{"n_layer": 16, "d_model": 192, "n_kv_head": 3, "activation": "tanh_gelu", "norm_eps": 1e-05, "parallel_block": false, "init": "normal", "optimizer": "muon_variant", "lr_head": 0.00945, "warmup_steps": 200, "schedule": "wsd", "decay_fraction": 1.0, "decay_shape": "linear", "batch_tokens": 131072, "train_tokens": 654900000}
MLP neurons of a small language model. Each row is named by its layer, matrix (down: output weights) and neuron, and shows model dimensions 32-159. Each number is 128 + 24 x the weight over its row's rms, rounded and kept within 0 to 255. Numbers have three digits each.
A block is one neuron, or neurons of one layer that tend to fire together. After each block is what it responds to, as a language model described it from the Wikipedia text at the highest values.

L6.down4:144144111080112153159177092140079097131111117131181119110116142156110129138143125115112081149150122170168131152144092097124165190163099134087128101119137144159157114065137167126106108121139149160120112116093164117120118131141112150155125112122133126125080146145117127149117086092103126142167162103083160089125174114161099089147103163101153116124156115119123138156156115148074132108122
L6.down194:139137147107149186152182110101119107106142076109123100120123150121109083111116129123132111156129108154147083125136125071160160132097124110157112120155125151161127122118122139136119121129136179137113135120121113159100088149148100171128112155117092149137162110101156114144082123086100132139104137121127105127132178103141171142110141135132118130118061154101073121115134150138140140130145
L6.down213:133114115129139127122124162104124143102184135120171118166117119134120115103177113119118097162145149110130156106125131146071089133126097101095117136161130111109146111153129126085140129149094140136163142135107141118138174127159122132168123121119151071137135106110170181131122112084100131087134127115129095113122141174149161082147128110143064107127153125102162151138140133095149155120151
L6.down236:130164148086141187107114155133080138094146108113148124073125136134154124167088145169154159147155162123112168133082158134150109109120154176111118116149094126138114094111167145148113126113156089165126111144127126157141097124132093076151123122141089141151111101163117146089138132126126138164149151110132119106139166115131079150173119096144126119092115132108129123156104103132161152124138
L6.down420:170106113117138155109186162105103116135162131142111112124141114125120086079128137084114126101134136082116123089168116104104149113122172149145130182145184139130114154135140141120112144152158103176190146147124137131096122101138109181118105104098126153078165161155160119146104121160123149139135109122117100129163141123106074162150182136122090131119108162114123123086136114110161093154121
L6.down432:132126142167136122105152124174119132140132131106156111123104137096129113126102132095148101098097122126154133122110131115161132127166141114117123170130131152117101091128092159137120175155145141128131102134116129162093122150128129137131143108129094109107120161089126128161153157109151116146158159114136136112118124119127114135085109143152118184160132124112091096124148133148154147149129
L6.down441:134130104131106140153163119149102099059118113127120141118139119085094124129096108084129081120135114115188100104157146134129181103130140136129119092164118176143134114111123116082153091155133133153164116195109120134100110114177117124115125114099142074143145140139117110153114141127177133133122132051114111171132156130155116082131123136164152141127116123107140154161134142152158121109101
L6.down550:133122115122111166129130120169107170134126129169130115146143082144132156094112145151111117103154116123089123104120079141123129153134104104135121120118127126128142131093139096124145074137106151140121123132117102153173134113134116156137156124121120129155158116157137128177158063166141104120174097145109114121088168115231119092139111156122130086129125101172163146104101091096120100166134
Description: Mid-word consonant fragments. Single-letter word pieces, mostly s, splitting rare proper names in sports and name lists (Yu-s-uf, Ti-s-dale, Moh-s), plus possessive 's.

L11.down678:145099143158142146137127065094111160118149123080144147121147113131101100158137157121133142102110124118098119099142182131111100129096086156122124147112124170162140136143092145117086139162123145132129098097079128110126143115094103118128139136150104131127105130132099212141164103145129127084152123118098121112092132170141123136128150121124094171156103158141128162142123136143126115107146
Description: Mid-word name fragments. Middle subword pieces inside longer words split into several tokens, mostly proper names and foreign words, e.g. Su-z-uki, To-um-odi, Gati-neau.

L6.down176:170140149137114136170134094120115107106151087131139115117086134100124140129118151133064097116127115130081143117080117146107139146142137127128106115141125130122124143124172163146201126156157094150129104161159143137112119148128124150154123131116098168109138127115096115142078092106175133154129099160090096139095111126165128112106124130094166136117125108134154096110124072138135142150149
L6.down223:168125109118128150154148133080084129125104138073121151129131147095161101160131085123122138120156141119156134139134115127136110137101100134121094133130167115089127102118153148180111136173109096126141119138164165094147135146140121143103162126166151121126109106143116149107132086131122173138159130125095139160118124103154141065108134116120122113159088126200207130122102094120122095081126
L6.down283:119127107129144125129158135125140123126107154130110184146088119104122139119149165117139147131123087136154131138180126144120085124109104138123123065151133139148100119114134140130123196125119107145112154068130182120150128163067067183098133089128168119129140124178149135097121114148126090096109105093157118105138164147154142127166136100124130173156157138121146108086152133119104102132169
L6.down418:180127128108158167115110148107149067136075158102157117093137137154167130073148131152124178087121117150082145109177114141169109146155123147136126137131163117147125113122127107130098153136117114108101126114137161084137130150132122119129093144138122085144115092144139107102128101080112112131140121123130121110116077164132166143123105116110119111150132109133106124090128144071111146161121
L6.down545:155118117108109132151098103098129082151102189112178186118115112149147115093125143111143132120152138142130139152160132137128144152095112133138116100097165086114099112124133145134113131176139124143082147088101105069166140144122149148145111149158145139134101082156139093096134086123103129092112110159127122143150125122170116087109102132071082112086125131164140129119119134133128126107132
L6.down561:144108129119091123138144097136105114090137134163127119147143163112111140100137123147161135148087139170161114145117134106114114088143094161139149136139120115169131151146151137121099162123127120123095150143144080141108125123110104074129128128114126133146132174141096131134064099088114121113131091151130132165136110106127181134133078140126109054142126178088143158122126099110140132141149
L6.down574:157156105134169121140111126107105115179109129129156154103137124126141119097113143136157174091126115193135121110120110132134156144089135144101125142118155095113127164085132137120124171135167101144095118142160131089105123121131141089164096119126120141153087081156068089145120116096081100100161134135119169162119131091114159123101152125095136117164098131125143088139175183120155116108131
L6.down689:154155152118160115156103106118110133174129125123116147091088112146153132128139109083118111120143104118129121140171105126153112118087118147164106111124139104148146101086121113147144112123116158115135185129140148094110106178147114161137135151157159120121138128140067116097160085136160133041157132150089147137122138170150141133150137145118128091151088161180123110135123104120122124133101
Description: Word-completing final subword. Final subword piece that completes a word split across tokens, often adjective or demonym endings: releva-nt, Syria-n, elabora-te, innovati-ve.

L12.down126:116141104135132178154133095123143109115107084107167133108093108124101130163113163123107133128121121134155106105124111108111130087127043101139101142100158124135150164114180141143116163073151149138117179126127124057151099130116166113109103121130138116148117149108179103120151100158155135133145155154100119113141122150139141122114104089136113145108111100120093137122131112121166106099114
L12.down195:134147178141122125124121123101142109131106110111184147110143129113103132114144117129078113114148129118089156139136152131145101098127158141122147120149110125109112153115130119105150120192159127147107124138162083121128158089135068163099127151171118142075151124147121172139146087147109124141181127124129070100096128167133177177131127127142099116121134138162117105127117129152107140099142
L12.down246:114108154138126159109142134132156118122114149155107098125182143149091118140152181117097115122107072102091149145104159122137142128150145144160122139127086143131129112144115123142116095123103100136155098112113123117074129117076121102135141175131157179122134139124167108155198112139097143175134137118098158131115117141077169141111127097117159099099144098121155123107147140104126093120139
L12.down349:101137101133106119171131153118163123114132136105126166137144127084137121156109100139149087107091124160097148115107137133136139125181120124166183112076119149080139178090154124116181118113148152147140151163122174131127114156154160118162124149120113125108158144115117121086129107184133091166119133115149108117110101134136121117148121142107138166133131098135100127139133078153111153098083
L12.down421:129113153128106091137171098060157100122112096123147108144070125118177128095112143127107162190128097124164102114195115138089096140100113123129153132192143147127128121123120116100121139084109151133143162109140173125114080107131112128126101154046152129104102120119142126132140115104126119139164119141149157094110110129112104089131150108137137167138160122145129119139176125149105141160099
L12.down450:128116134142104119148110115120122155131113135123089084129147104118077182134142124111096099099127156110136109109122121156133113117117137127137144117131111147136145035129138144125153116133143134172112093146149184233193091125145153129147125159094135150134144127130133131135087108147137075124151127123127140125119111138108116147120103134153154139140145135121176135127128141111147129066103
L12.down477:156114186179133110138084089093125097128161144132131138105149127116164155110120135152121148142135153106121187126109134149158140114130088215133157133117088132139141143095098144150150144120136125134113125125112127114093125129124143125070139092145082107086126097094141134134122090138086104144082077178132148111122162132115121122123116149150130128103137161126130165133133115101167102140131
L12.down692:155110116134125127116147123134152178123131125098122121140169153166186148121130152096164159133118109074157119114093126152151101149165155099083152099153131121122127098102141150108134122112175161110096097098170184134134142131132148076111117136176142156146160133147133082115133109137115117102128120144180108101099124115129156154113118113121089120115125094097150120105111089118141115140148
Description: Copula after sentence subject. Forms of "be", mostly "was", right after a subject pronoun or name in biographical and historical prose, as in "He was elected" or "She was raised".

L12.down37:160155166146122126126161084122123134129071120100085127104168137117162124122147110141099123108118095130171157109103111078137113123116160158146144104145076125143138153121120124126124174111083138102105163089147106110153152117146152088118159201126143091105143137117104180100134116111127118100098119123096183178124135111110060144162154133147096144126126125135149134158118177089096107136160
L12.down144:123114138171087083117118155135115164143148115117117161097142114107102125145154121116149143100096137124140121126087172103142121084137122150146131095104114137127093131132115134122093106126151111171151080139135145165092128134100134086128129173154111124098151143143126134100156124152152122162123113128150134131105146126136150167116136132128120145118114131122100148074143105113091075125127
L12.down249:153170199155123157143146114124148131123179141138154126130097124140116112124147095089092183143081150128140128120159137122127110148130116153150125073085039110139119168146124145133150125138115092112141097116128143107101081152137154159095123161141137094132111137118114147149087086098132149145155095093150139132125153117097115148134124059122131173110131097083121107130105100099112118115117
L12.down347:109125147159145153121138109078167142126164082109121142133136110099183112113134147132092143068134148111126112102134136119112123145114116136132119145128196152101128143160164156102102122141121150129147105091130076101129128133127136150144133139067143116135165153104126128148135135138124107128142152128130140110150154141093114119134127176133106094123134116160133111152134143145100118130101
L12.down411:095098117109111076100141112127158134165141138121073070135109095140100156160106150119152173154113092106128120117112109143105132122145107122118108124085128092145154113153120146150117114114128095088116116168144180142106128130178162103122094133106119144115098128121135141141152120090140175147105106128113143115120108112149134128156136161154134138132119087075155158144094146117116160156129
L12.down454:120157132117106173135118160128130086158108094167112101148138093103125122145139134124171126156146128125129145160175114152109146142128129134113141119120108149123122109130124160135123150130152176178106142091123108118132134107162138169120151156174114099143103097154134170114097122136083132120108154146170148098144117079158121109173112111126124100152089126118127117111080095124106134139099
L12.down614:121132109139107144104053132194137094168131109119123144107117086139089083135131111141167073135131167148097125095132119080141132144120097110122125128103124156095189180123143158076117140123138097128126145073133122126108127176123107144125138127108125130121146150105129134157103138138106112137112143112124153118164133134129151152141104149099130128115124116128129087094131127130144113082093
L12.down762:118134175131124122162146142095119120119132111147114151156132157127119107162167144097152110129136108088117152138112134158120120124114139147123171138047122120136123106115125126109130097155134116168116101126123139110151105107113131146123103166129119118116132152100181173169147131137168121163149124115132141141124139184126146129144135124126081109110130117144118117143095070125130094104155
Description: Mid-word subword pieces. Interior word-piece tokens in the middle of longer words split into several pieces, e.g. ti in defini-ti-on, si in relea-si-ng, ss in obse-ss-ion.

L11.down302:145133127162087142108093081111131099139143121100135177122111195135133091124117108128109094124113136124157137138151122159130092162130109131177115168107134085119104106134145124138155122110125112127117112157155132120120140135104145107100160117147116159153096170143119144126167088153126138128137158103099127129182069117099131103138129162130106163121104107147098125141100096121130134152112
Description: Word-completing modifier suffixes. Final word pieces that complete a modifier before a noun, mostly nationality suffixes (Nigeria-n, Scott-ish, Taiwan-ese), plus possessive 's and commas in role lists.